Part of a small language model's weights: 12 layers, LayerNorm before each block.
MLP neurons of a small language model. Each row is named by its layer, matrix (down: output weights) and neuron, and shows model dimensions 80-207. Each number is 128 + 32 x the weight over its row's rms, rounded and kept within 0 to 255. Numbers have three digits each.
After each neuron's rows, "raises" lists the tokens whose logits its output raises most directly, leaving later layers aside.

L9.down4003:156104093172093095169131138152105113125109135079126175131114098170128163154122143107109133047160174109094134121072150116110118122106162171145049162136054084100094104145129076085191072189128144117192132184113171083120111175160137128119097126091122153143136158119172163049143119163151098160139133104112181116123141103100186094173103109126120113195143156134180150076081189105212136157157
raises: "& ", "or ", "and", ", ", "and "

L9.down3422:168135120149097139150143120082174157189124090136155129158149102142170143095170117108128126111103134068111125106112140159122161163163139090130087163154124092127108147069102140093155186149116176089159091096121156178122095124134081110100129072125205127071097140109140121202126160079116083124059122094106129117078147146097135124132077110130111121047141163163132138191136108160132142129123
raises: "single ", "single", "track", "track ", "dem"

L9.down3331:137091141208097150194157200162104086119101112094135109175163165116087195154115160111065105141177133131131163110167173066142146108146158086110090051157180096061130161128144097070070136148140131131189126094120141122111105091086142126131133182085104138094159106163117117112123147144133123150131155106087161042171128101128150130140140162125123162132120061126147186180085125156104146070112
raises: "rig", "ke", "sister ", "mast", "ratings"

L9.down1364:100111107121090130093111101039093122163101159147126129119096085188122116096120169159124106096144128124177158094049155139138159200161106124127128117116128155132144119123110094140102134086109102089124113124149127047092132170117205102046128174094193094122128110090182125091174129117138139081163080114124124142099099172133139117153099129125151131082104140161200121147101164154154075116082
raises: "b", "c", "g", "d ", "f"

L9.down2691:121142093087075176074128137151091129180060180088114105140137138128132193099139138121155171122120164150117140146145090121096116182087153178108104076128165053111113134110173132118136110111121185174130098156081122143120111099085129114120179142155129140196117155157153156172131111093071145125193158112126174132109152157133113115174115153140139084090210151109171129127105115155104085137129
raises: "with ", "With ", "terms ", "behind ", "alone"

L9.down127:083113158104147122118115158156116117095135137096143109111094140128131090072135149170150116115164157125094133129089119119118085138096078146140110128148145131151095095163123165085074124086076096110089188075156206174110153110156193136140114071108080153137099184110094172155165125187083158085093157179079119107101178120107130113128152168196102104116097083119143106072154157138108109098143
raises: "\"", "“", "enter", "‘", "\": "

L9.down3187:115113121136183109119103096177135171143129093105183087129169156119122109113100161123158188114147150150143137112181124148148116117094096159085068173068094182094063149115144070167125207097149070094153139126089128124091100099091120132143081097090107129135102127130172128110163110169120177114116174059181159104089132136148095129072138166107135124094151132112091145120129130134067191098152
raises: "anth", "Meth", "Ath", "ε", "phy"

L9.down3693:119092129105103114122104147145155134092129113124125146192166085103128173122135103103151083077183145140086122094143138127116145105119110114115139178158116171144086137159210117125047172111099124168097162155137155139165095136046151174155136134072143103120124100135125183172179130165147135095083140105144126138169148094076145084162174078143145072105086152136118149087103128140186182085173
raises: "in ", "out ", "within ", "into ", "In "

L9.down2671:086137133147110098130153180200145082154130084092145150138161126119079182206149172077139120149153178135109168221109063077089103119141079134131128129091121112104102121136142112141120112117144138157102160113083114103151113139132158136098130135138138149124144103108121132116163124147135119139146147147099102103103128079150155127145163086122141115105158201158113128102065116122032179165086
raises: "Head ", "Minister ", "board ", "head ", "chair "

L9.down257:161104160137111083154133145127096096186170101085115142169190177104094155072152133132072116144194168153125098149132112109148107144130081180080114156106181160132094147124165064126126141137152081116160097132103167137121138130096158056104096136091127160159080116132127173112119150114164115126155143142087146039096162135139160082075145138127175129129193123169079175101089160113192173150090
raises: "movement", "scene ", "season", "season ", "movement "

L9.down567:093108140143143148136072190094130118111136123133119136136145073170131116118090143149123100137153150121170146089104147134156122145153127091120057086123133159122112128144171158131107108090117171180153127135099124098143111128078092151095133143146206133116104105169104148102164138092136102076142123057141195131156133133097066146122087156145159111089093213151184191219111147153151154125189
raises: "government ", "Government ", "government", "cul", "system"

L9.down443:125127151122124116088187076142118145080125092169136086109158100098120161107108137124151208106141075203182117130127141111081110084080115093154155099090175217125147092118074099129139088094166185151089168098120129193160143088131118089111174113096171101159107123176104134129145147110169110093131092143108165130175098087147126111115118107130111099165181135152202130144136121139100110175092
raises: "uses ", "forms ", "plays ", "ends ", "acts "

L9.down2905:130157153103151075145104153155136123143148072158099072100076142132078123134147127117134102106073123111159095180097180120107165148115130188116114147100124069118207142165144130156094154101143124166178139142093186081100124075106119150113103101171113165082087125133126147104141133094166157090178156152136178156112136098198125112167095113137108125129118139089137174168109135129093098142136
raises: "contest", "competitions", "competition", "Competi", "competition "

L9.down722:092175096138123140104139158119150167130030162142092115159112094137155065118170093106098192103134165111108124155127130156134157134136092117087117071134137156115073143154155142160158128137160096145085134135114113098145108137094125104143139110101150139164186113170171094168150125112143109091101115179096186081165178161147108122158074133097082173114142141139078062103128151112124158065050
raises: "way ", "ants", "ants ", "way", "ant "

L9.down976:150155110196138132025087160187141115153164103104105120154082106136110149169127143132097130116142067118183139070149090157117135109119076118091098063108174075184123032103161142095149094102115126147164117183127158167126073139165064149065170104134155104169048128137078080148126140141186107147177146103149062148197114104085091172152133105112095171117133133129153109137120125093077161131164
raises: "port", "Cabinet ", "min", "Min", "minister "

L9.down3780:141063124097095160136121130166111143105032123099072146169123172174138155068103152150116150103083170139141157143216154123126105087128123142133189093143148115092191156095112157148175082117095086101187155127129103108125160110141075113136117146134092159181149099120110159130134111102150119101110207130130107107187136133163095074182108142148085103141109170122169140124161121162202157104056
raises: "| ", "\n", "; ", "|", "\n\n"

L9.down135:150107117109084112140079130112100114113081177127102115106178129180128109116138141144091092126132152103132089167115137145080138112113155142121052091112119122183120158172102140175111164139114155102112134100128093150064144154110110126099110140155063163114101128166116113178139090097134042112126146194171145164151139109154133078056156137109165186105146106177107134135136162112129185139076
raises: "four", "include ", "six", "between ", "included "

L9.down2563:096165108094058139173097108093110128139118138122089148201139114158204119177127101163122164109120166155112149093154130170107114160141142146117121105107171195118161152142080148101134096125142150106153090124137147164134094140121149153095113159144148112091098148142158191066131140081095153145144097103125180086064174103105099127148097179144142104118144103129129098162131136131112124125190
raises: "title ", "title", "tit", "titles ", "aut"

L9.down2052:109084162142151133166185134088164097106122119153081140146133123096173128143133140063127123125077069138104151149117129137096149124142127123105109194087141093139089165127095089118085070128143102123171148142131140142084160035113129161156149076135123103091159100068196199151140115175169113117100097137160150085150141146100134139172153121128105153085085092161087152121128132147113143150156
raises: "on ", "on", "On ", "upon ", "ons "

L9.down2508:164120130154083161115122147097150122118115116121124195168112101157120113162135122131124081153120144104135120103088086115148105072097127069107073148142148087111117069124063153093118104130097058130186117142093187140077109144109150118115138136142141169141131142129162123142113120103107151118097093122089141123095188135163051136126020162124141139145168163101125171160112129138149132154090
raises: "mm", "kW", "mm ", "kilomet", "cm "

L9.down2345:080102175185167116177198080171118096122152094123128105067089135186129116139133109127106105157118122128143136112188198199126140134120132151111149106154123111107071137125111106177115134122111200099127079066165134155105133209143156104157081132123184164130129126192207173088094205129163128127130163105193177093193128185097120129131137115093158112216059175111145024099229136180166095103113
raises: "by", "at ", "Em", "eing ", "Associate "

L9.down200:127104093152108111138127098117086105157137171143103107162205078122171122189144107155114193120108148111145101141150140130099114123190150064113124120124200181087116135093121196085133133144113108138148172127175129100143118149168113128098110150147122172118110131129102155092132155125086171153152109102153160165121135136168063072120140170178111137108128118096137095105183108130133143108134
raises: "rati", "King ", "Queen ", "Grand ", "dated "

L9.down2971:121177131110137126119131096097128138087156114111139140194104152204059080154102124038142170114131167177115183144114082125128157099113168084163131169087161142183106148077138134141130106096140104131133180143130125133091068141156078113138119115155083142129139135133109193118131147138183179104122100103058152135112105126148132162118167135076162170133116120153149127057100118117119138063153
raises: "on ", "On ", "mid", "December", "October "

L9.down3236:082112189073153134145162087164101126103091152109141173124101142187088106083061044105142116132079147101139154125072198093120145153155108094123185126140111132129138136120150162105091151165067103200141137116158150183092134099125088090112131120144157145144184182111075134059139172156080076121127159120092155148066124099087106107124164104139103143115125155150127153085109164087149124101118
raises: "\"", "d", "; ", "“", "'"

L9.down2:095139112130116149161105096127116121120094108127095097097143138130120149164123211167156155151167169114131096153147200087118114129107154154089122073129143084157075089120127147148090084087132120122140078130183075093163177086153153164113094122139176076190123113146117146056122123127081121122173181129194133108133143190125150141090061133131085110096121165150131115105136082127138141142064
raises: "bed ", "b", "b ", "bed", "let "

L9.down2958:150137066103199153035103171131106145180128112115168099152063144154176160166158165114137118131134169126061146136093102158089130130127133160170142074060152140155131115203137132140073100168134106043129091125110110119149135151134179124157158170097153129103133106153151118180148100162169152103170139114061083137139132132166154093139150168106147127120111168136089105129113149135061113094099
raises: "time ", "time", "Time ", "ratings", "oti"

L9.down1057:126095134115081158193154124083128161082129190152171048154113132087117189142121095124125111110185134108117080180158101153155136131168118141149126114092158142161158126137147096068113146121151130118115128074121125131098131131112155113140112143087173122150156068167163099094085139160118144189098104162142113140075115160116145155098152171095143106087119131119125157083172091130181132108161
raises: "around ", "under", "overs", "FI", "throughout "

L9.down1150:140142120137128122196157103156192112089150130083095073128125083143129119075132164130142141068120118129137092128146137091039159132118137099108140100079168127087125142151125111106082093128113113125114156121191127091084124150201173112136105169150084160127138060134169125112080130132088132087117158055087117151135153151134139131100167153127144109093090118127086153116233165154083102110165
raises: "Hab", "Au", "bour", "Centre", "We"

L9.down3149:146146150128169165179198184090081111173140127129126105127223150130170178159050155154111137127117164099100118099075113140097137053112066156102086113070160131025165116153141131120108139129192098077134139116178132145151130164169192075075150112110177095062162067138152187163089132107089144114127088167134185158128127123172143170144133118153101124125074131196170105173133148115148089074157
raises: "Day", "Mon", "Day ", "Year", "omb"

L9.down2715:156124138167150111131106147135112178165161138178147119148138172133140139088090129186130151144125096062116134107128141169107144169141171164101162222044150098167129109157129143107138133142106171163103122179127128128141134043195098138159149146140087074121098130186157086122165090141099151106156122107156113152160139112103104076073097069137106171123157144151172098155137119106125176121132
raises: "16", "15", "17", "19", "18"

L9.down3614:102143134141117179180209137128118115112099157121146100103128063119133111092108114112128164149135138119137115136127158138097167144122151080194116125118177097107135090103153101111174139119141197110150134169136117129130120086135128111138113068060118136131140112148168122085140114157148093140082075209168133100134111145106116134160129106120153101100136118160175127110116089097152084144170
raises: "ship", "ship ", "ships", "ced ", "ian"

L9.down2264:103139128158107138168077134097160125132144103141129143140159142098167163114113155083126102152117099098166100111106123059081149110128124155114172081069139120110126159183117107180155176156183113082167123134170092153169148100126139123149131043089121148112187117099090133104094100091130165191160136042102160142079102133148167081137146098121179131109153161143141120138126186164118103121126
raises: ". ", ".) ", ".\" ", ".)", "."

L9.down2887:120168035149063128146151111133122145131124144109105129095157037143148053152182121110154102112150146125150096112127152155135146134122149103132106050094159148119124146154135079125153130125133107077166142148136103127158102148126152040099140113107100157143084153131137169171139073168133149158089178057100051139083128132215128075112132142116113107079084109123109113088150100145102118124145
raises: "time ", "time", "day", "era ", "era"

L9.down3011:164144179155121084155150103145169144115147149150143156135114099155137129136148108151131125036130127156114155154080119163106112144137146206080147157134076116099183083127126126109125068039143106165149148124049106082129143096154127138097131135147125128093106174105132196139176097078132128174151133159163154105107094085164132105123143094169103086102110110093194145120068152161175094124132
raises: "==", "===", ")===", "== ", "===="

L9.down3954:129139115088089146146055117145152091096180122142135142132140120114146141082130144100249132117181189145159103181165134226130145089179108153123133151114100128128175139083148178068204122122153089106119109098100098162148126100169094203134129096191104122165106135134111109099105129151086124107087155109134137114152082129102173128088165064147118100152167058197112119097184107137103131150162
raises: "comm", "bo", "Team", "team", "team "

L9.down3994:132116083149144114108169119177093124126158185125118105149115177148144083153136139128129132107173081163102096117174113064110080089135131147163128137197220103096138137105113049107122082074075088082140105090140085150123147150092159150134172121186150036147079127104123114117129165124112116206094163144143103099203143158140148144144132080135159143106130059135088128073156083099174142114116
raises: "/", "/ ", "3", "5", "4"

L9.down1481:179115124165146139097119131176091130102104154061120176123128116167124076135097087126094147079147127081096100141112171127096136118106144137120071220147076081109180198188169096120161116144174097154121059173131117104165138147134139123128152143181128060128090121104190128100129116158150123150107094070066200068162097070126189095132125140105146136163125119164165171113120132068126147112130
raises: "and ", "& ", "etc", "And ", "and"

L9.down792:056115115166136090131173145134161121097212176170136123168102150127098096103105113084155190136138141067125096148151142147084145176129141100129154097150120105107145096085104153117100073086076123137171170100131129091135100113091127132114040151110127154126163140090180071119061115137148141132118153085106165113133135095134050174146157116132075069084149153107113105099152138143191112172127
raises: "emb", "occup", "side", "side ", "vis"

L9.down81:143102150113083114150141112130090119160156133116105113123123084183151097117142115097201131129119060105179251157104145180163178153121086077140174181101168135145138147113151144095108145181141197115101152136114125122099173147111114157089134104151120162144108087191129176092149162186057172138140131157130186181169054063173167109080149089106072104139170135188156122122130147109122167141140
raises: "team ", "team", "committee ", "club", "club "

L9.down3274:148151129142105113140166099115134123103169106176111056135149143163105131176111170142156074099120085156082126104109145127099096111134198123157155163187162106078141147142143065099211118134118154069125188122068124185130198120105110127117139136147123095144083109097128085103114175143120134138119142124132137118146208138093110134073118162136132138093119115208168150147117114164127143096085
raises: "/", "//", "/ ", "per ", "anc"

L9.down3816:113137122155103165115098169158105114144116109176135143085131142159105112121095137094110208137095110105139145125168138147106165144140120153107124180154133118117128094130125148122115174162093123149120106111087109101139156074091113022173119133136117106151124145118112110135108103117131157111112184017208137166159091122095221103098161098139087171111156131183157122092143085088083143155119
raises: "43", "53", "18", "19", "15"

L9.down2890:100131122123104145106135106135071182110149108084094134125155127125094120142102109105142098160123162133142102138161121096161132108113144119126167111116132119074148112103125174129159120093139132101145120180128097168122098183152140145106127116193122102162140150159132134106153044072113155041135126111120094135146128135091157076115152168162139118099100083144088152127126135081146099145113
raises: "me", "us", "us ", "the", "my"

L9.down632:181161144139149132078097100148089131109110138066141105130139138124104082090144057146098181074122083082172074168099149130142144151095120184126108115177185095095092101181165129119142164132132150130143078121136139085146129105116089158078138103119163091190122125164159102146153111143071110155106100086098162095138096110145149136155177131158109129135113093208133193125103090124125124134100
raises: "and ", "And ", "& ", "through ", "et "

L9.down2943:096161169142142142158164179148104121128117133117130137104156127175123146113189154121118113125140150089142100126145124146137129168146129131157162116159145141114160107110121116137181129139149128098156164142123120132132093164146091154130110155106144102116145198088195113099154158243193191131085151128111158087153136104170103098227112123111129133152088134143106096199151108115147106121087
raises: "187", "190", "199", "189", "185"

L9.down3652:117122155125144080122124158102130112089113124131156097137147122139139117142115120115078139129106163116157088139106142203086158127114143123115136137154163186132084136162115094144158084116115098179162125166097105146113140128129164160132116098125185105141155157151191113116118124164100140125128095143097113115128117008153104150144142159118120117150119158135142077144176152096147121156153
raises: ",", "-", "′", ")", "CH"

L9.down1198:162120113149099170105171134075170144124166054135118109142143121152132167125122146080111158062175117113204148097138129115148159171090148100149120175037098077175171166110104144183138098146070147163145115167107096137144092162147190139115144129108127131095152115113128121116136180113099121179137100086091114185111098062046137090142089182123163145106109132165080153136134139108178140122154
raises: "inv", "spac", "named ", "discovery ", "experim"

L9.down970:133118139134119178110143091161125079126145109082119142131135129166123083157133136082193126140168134125163116111190187099087104097153128109084145189128150145121176130139177213181144182107157121148168143163101117130138135133157083072106099047121123138161153094120141187152153157042110041175081133114132140142153106149088183133142166124090104085118083140080124126068093095138123102097147
raises: "analysis", "review", "explor", "research", "administration "

L9.down2595:125145092146140107114114138181153136107094154033148109159132158202162138140133138096159130101079134125102129136128097160112149142101119143083122081119165140182160052140126115077086090081137201095117078122085077155093073117194101131119129142077110127127089157150146159156106060122093111125164192136088134078166154148117171158171126165179109054106171143126152153079130130117141143118165
raises: "with ", "With ", "with", "between ", "closely "

L9.down1336:111139107140157082194154100097177142137100113148126141126133064143123116116153170125082150126109090068165143131171038092091187100138142094090138108138144157157097153152160126111114085127160126049171174142125140133151148163075062068106145108165123060070126128130191162067072103107093081100126104120107159136131126150125170158173129128131148156141055084125190143118140092164094168163157
raises: "channel ", "programming ", "air", "station ", "Programm"

L9.down1685:124126120195128148179166119097133120143106163092122109117093142090117118111165106139159144152105119124072140175052124096184124156158114159142101144092145098115104088113165082120155171185153130117075193109166115143176121144110140074168157113128140172150144098154148182176102142101183118131104160110159126135120186117150134185124127132095085163085162193103112129076103160147129064077101
raises: "Colorado ", "Maryland", "Idah", "California ", "Ohio"

L9.down2854:197079158088149098112105145093132122113124123148075100146120162138152141133101174138102121134165130097074130158119091155125142129128083162086118166135070127087117141135074075138118109155165112126112124116098147208126119120133138103085098116045182138132129164136104163070111153042118129121137103089088164121047098126153203071145138134123106141134140115104186104123075123160149113072090
raises: ".)", ";", ".) ", " ", ");"

L9.down2885:178089112127182108161156122086088140112129164145154145196138118120094160151148124137113192141128121102140162148093094145110147133213124139233150060044118153116114118103121093181123112070111137064120127171113115084122138120155134175126172143107190112108166145156176095108123099116177181069141077184117089086135140164167118172129146152080100098109122108104106109059093138149123177148080
raises: "uel", "ual", "ible ", "ual ", "ure "

L9.down1084:185125144091139132123088145193093098134149092128113167070058132148179134124065113131156088137122071150138120151196159098127067128154160150153113153105117108138124166135136146115105137104109157186066152101129084122185122128171117057147166137020141089165148120116123170105113093120136108200110114133102132143142128138199148139102081134137125126093148171141112086168125132184123098147083
raises: "no", "so ", "fat", "observ", "defin"

L9.down657:167133103077135110102124157100076096152144125113123092119133105126142152162143155155144111144133084150090076116171153140119153089106109142122150158083073151129104125130170167102079129106101164108123131159093117197118133128080125180104160161118180151125085121142156161133062089120106166115120094111128140116153141120130130040138144128144114137138134160131136111096160126118135159129108
raises: "titles ", "ported ", "titles", "Seg", "games "

L9.down288:121113127138140087133082144134088171120164128103098156124097168075115102122114207077171111180143118161089059123099076103054085122138132113082132080098146138125179097132144137125069133095127100160093119136119109109130125153100130175124139187156165119142110156163090123180168141188113094145113094151139102128159152124201101138142162090154118131061140136102116165125174144191174147102210
raises: "through ", "until ", "for ", "toward ", "throughout "

L9.down1261:157137139154164144089161153137071129107166157059101086148123168109078132110164146053104143120117153149214150104151156102161160109101128157102105143131160117115144103102161162084155126111163137115095148166075188166147080152105123111079085135181191090107151145140173139167107107083103129074191103171100158136176114175110145112132088187133156125115089163137178130178177118130094165118171
raises: "me", "my", "ore", "la", "orn"

L9.down687:183134100116117113137102143162083121146134132092165154117096090123103074104142141120137106122104064161159136051121145124108121120154090163153113098153158131087124158097084094169128157106133126104165111080110137114164132090133145151120158133120097102097143118086166138096093049127136136122126171099151151062133110141166128119117148121132105157185136071123143163115128121106116121175128
raises: "after ", "after", "following ", "for", "there"

L9.down1550:069101166126191109081125080145074199128129080163099138148176120114121146136099136146145104092179102190115088102162106100190170107131151109147150161137151163184152144106162102137128102188149162142156158135142140164150137197091096154090140081199156122142132138126186157179154124145079161114115083152166160096114137154113150109107143113091107076118109126164127127171116109129177124152124
raises: "as ", "As ", "as", "occup", "ras "

L9.down3636:123116131135141116097142113107121158154130179126136126176139162128154137117160193129113107138120104134092191111103128135140181103141113080135142202133147158127120161122064102157090117115173134187102147155139145127133147072142097081175086102116099100155198076133208197134170114146164194113152137122128160133148131135097118113109140106131040112132125103136106142101068118170088066110197
raises: "on ", "On ", "upon ", "on", "ons "

L9.down849:105149172145083136142120079055053084108111135127153099120087101156120135116108155135168207160101114133087147160144098138156040110137170130107137076175159122164126081118122130063104129165095140112063059166138126193100103142055130153159154098186186150143118099102088129081173121126121103121172080108113123100111151123089127100108148170173136061096209114146144166145173165154175161134101
raises: "th", "those ", "ities ", "the ", "oth"

L9.down2077:163172150106108087127104105184122110139131143159100084154157129201088168110116091105074075132108079111049093142173096149118145164042184099138100161070112148168174099139108142116113174097161116115117129070204111078091115149103119114149120187140123095165151127145117226163131109068095152138102081131124143112077158063109106120099169122071131146156101100117100128135141156063104137144097
raises: "included ", "cons", "include ", "includes ", "invol"

L9.down78:109099120183175087144073098174116113099069145099136141156161157141178210152164148156118096141156155185158100146100095084104175117100120107094091195088094096065162155131041074122127172179169111144107194139118083155128142181098090124132097130160168147088058093081103105093172067113122099194126110120165101108068179174096165111080151130155112123159120131126167116142123183138128132182117
raises: "Premier ", "Professional ", "Senior ", "American ", "Women"

L9.down2879:186185108129173078165097114115153115091114141090116152139169134137105184158137105161185120098160088141102102140145153179154168166142121173098133132149118140151159113065144131126204112091145097128158120182076091111161175071120090125196117126126219169152143229129179159194107080129072142127107106160173122152096076083112139110132070144159136109110165165163140025105123170144189130156113
raises: "==", ")===", ":", "): ", "== "

L9.down2761:120139157103115144104103127127121113153092133140135128126149182099158096122200098043097089141168097132075135094213080107142140106152110131077126112126119188087090112141111110120141097102156162161062173131140088121090205145096157179108145104107156065137161087109142102147126132148089144089102124135169075119135180116172114090162147084114143134134168067131124162164129173223146158146136
raises: "enough ", "for ", "upon ", "above ", "throughout "

L9.down2170:155109228135130169131100160179108125152098076136156108111151107131130122161098093143119088114110121129154143149124168070072065157119117119116181172082118110088094155102163138128129124158146128102107155132142215141145120141157099113136120184139117141057144138118153171081173149144163124098123113133177148135131109080175127093218128150080109129185081123114086142189075113108139125091099
raises: "190", "185", "187", "194", "188"

L9.down1606:101136154097174128133124213121111145137171113108182132121193052128159112093092077167103169152166143192166150160181114189133084119150125121106130122080144185181152199156125124135123090177112149152124100135142109133081111141144089139152089112165129182071139128147112086118158155160169026217134137098125162094133153222152108178159081107147161169127114089127099108222173105163142141056162
raises: "Kingdom", "Kingdom ", "States", "States ", "Arab "

L9.down3523:154099141144101095122146103115102129149118179106105184090128116174057112079139105139158092124136166104208136156117098164146155147157132111180186070137111119080142153143111067137166068091097073144100164201094127156128156126148159159097147126129122140163112139156143183129133162086083149196144174152147101140138115108136183127164095059120145093108146076119136153142164140154120098073122
raises: "its ", "the ", "this ", "her ", "it "

L9.down3798:096160162177121179101131157144207099136076090116140182167157154144174136142094152121169138095172155173113115164114120104119094136092145106130174208119083138143177147116119156101188068143131176091059120050117139104088062115113119117157115128133220101102121083107080151150099114170164130145089088140197137137139177088131102138127090088083116182127122171112110077124126046167087110126130
raises: "ensu", "controlled ", "emerg", "runs ", "sw"

L9.down507:149139128195072124119143154085101076111103100091104137134111142158076102097135103123043103129116180123131146107133101094091089174150129146120156124135190153176129130104115020125132093131101109095082131123055175158107140126119150153117113105110112127141118090071094132110132178133156101105138163134126130187092120070122087114150113182125104082147136120146104145100134099093155122143120
raises: "the ", "The ", "the", "Die ", "those "

L9.down49:188146053111150170117124102163069122130099172113128122123126110183055146128079181110183155126117151191135127120191105152151145178145101119141118146129129112158131152183123131148064073104141064140126128176077166086111058118103101102068130150146137100134128080108103174117092218099087127050151157115089101148133136175160154096087120145110109153117120154119146122119123134113146129131128
raises: "there ", "there", "There ", "There", "adjacent "

L9.down2688:108150159123127123101078123124124156130163169131173100125085098176131115147126083134145089168165122147114083141106086144094189164089089135065115146081132168100208138128101119124153169073170156092118154127150110119135114115138079130109130155167125182165136144144151141149116145114128133122107131144137110139099168166129076150092098090097146168108121107164144149113130141135151081169154
raises: "net", "ne", "na ", "net ", "ned "

L9.down59:087143102115143123139143146025135210157161105122139119103079111149119165080076088132163120181129122120128080187168088141139126090137153130125105076037067128062081133134126149126114067153162111096133140113135135127119119108120121155145100155104140145172102128130143138077078091039148165119104144117150156110126104099078142102114136102125149112050187100166169102092114152148108097130112
raises: "issue ", "op", "issues ", "ob", "requirem"

L9.down2262:087095103127097171131148159114121079097154180128125157123120096092071090079116175136103131112122117097107134115112076069119105126123123153104158098146151145125147147171113094157122144142138107145094104145136136130161125133116125136120141155138125125176099173151094131140150147151068157148120165181160110158096098047150101153118094127185123117128143162170144150169109132120140122085100
raises: "the ", "her ", "their ", "its ", "his "

L9.down2320:090217116110123054103077139131126133083079140141135165165190150170187144145136109146074173169131077162151128152054083131125086116106109180115139108128119133095188090127120119111103112110082169102195144146092078108160120176099153138135175151103100144147175135153144177153097111153139085119144081090164134108086122120135060139149103150128127138133143164171136111151237147111110099104159
raises: "viol", "cell", "fl", "Ten", "flu"

L9.down1819:116116122117169068098222143118145172129098131103132153137116111131132146111142176147153141140098177126124123190105124143124101160133101119134105164125133042121099147121101154109100154091174144125165152171183107137182113091095095133084147129130143109078120166126106143094095146119096067146126126096169181078165118181107101111108172156147045125057114075117121120108097128129166066165115
raises: "men", "publ", "list ", "lists ", "rated "

L9.down3100:123165149105114131093105146187101159132124116114135122145135160144142183188117105112151066047144107080168131111137189170069115131123161119128080133111145153139120091124102191127185068145153155167117092070098141120111105151146154153133099112119171089082119158103111145107108091146145135067146128142157129148140110121165103116097158157086187063156076105130135074155183145162128100040151
raises: "ham", "har", "aya ", "Ra", "ya "

L9.down1026:141107089150174188158164127052129143142132122128161099116150126125174122086085139061215051161169159125132159164155102082150157167131046171150158059114169122153142167141122099111177151159086113128130182112148129132148134163076097090110116087129107124098141169135056135127162101191085155156153168121144078105110166119099141117078056137169146106145142129134156159175118125101064140145084
raises: "do ", "da ", "Ant", "Miguel ", "state "

L9.down30:130085067069120110076124122154164161151164099117145123171155110128055136169140143144164170136135123190108151192154129141143114104156098112097111127066083071108102134099105187094152176143116161151067134110153137101129148143166096123137141115133071148128103161140121140147246119091131062155064147184072139141142157135161082136085106132170144171102128152114130140107153104106098119071141
raises: "war", "World ", "War ", "war ", "War"

L9.down305:140118143075095118144099182112088088172125139144190101069125126156098100128150117163158104109056109132212108103154112133075100143182111120127115119116086127143128174148126122136168157103085108182127133127108119106146113091131140187149154149132084143155113121080147068137104136174128177114042153160146127154140087126079119176174146113106128140172209134131129106141145070138137056134165
raises: "after ", "before ", "after", "following ", "prior "

L9.down583:124055129130111109157070055161151151105135116097095106149177098058144075134152062180117155130123158121118138131140148113140106105154157189102113169171181155195064149146052074142108142124071125117207177118165095124109125163153107119135153156108092143112166134124120086105146107114105130164131108142139170104155164163135148120154115144147149108122150138102080141129125061102146128102137
raises: "ation", "ture", "ation ", "listing", "tion"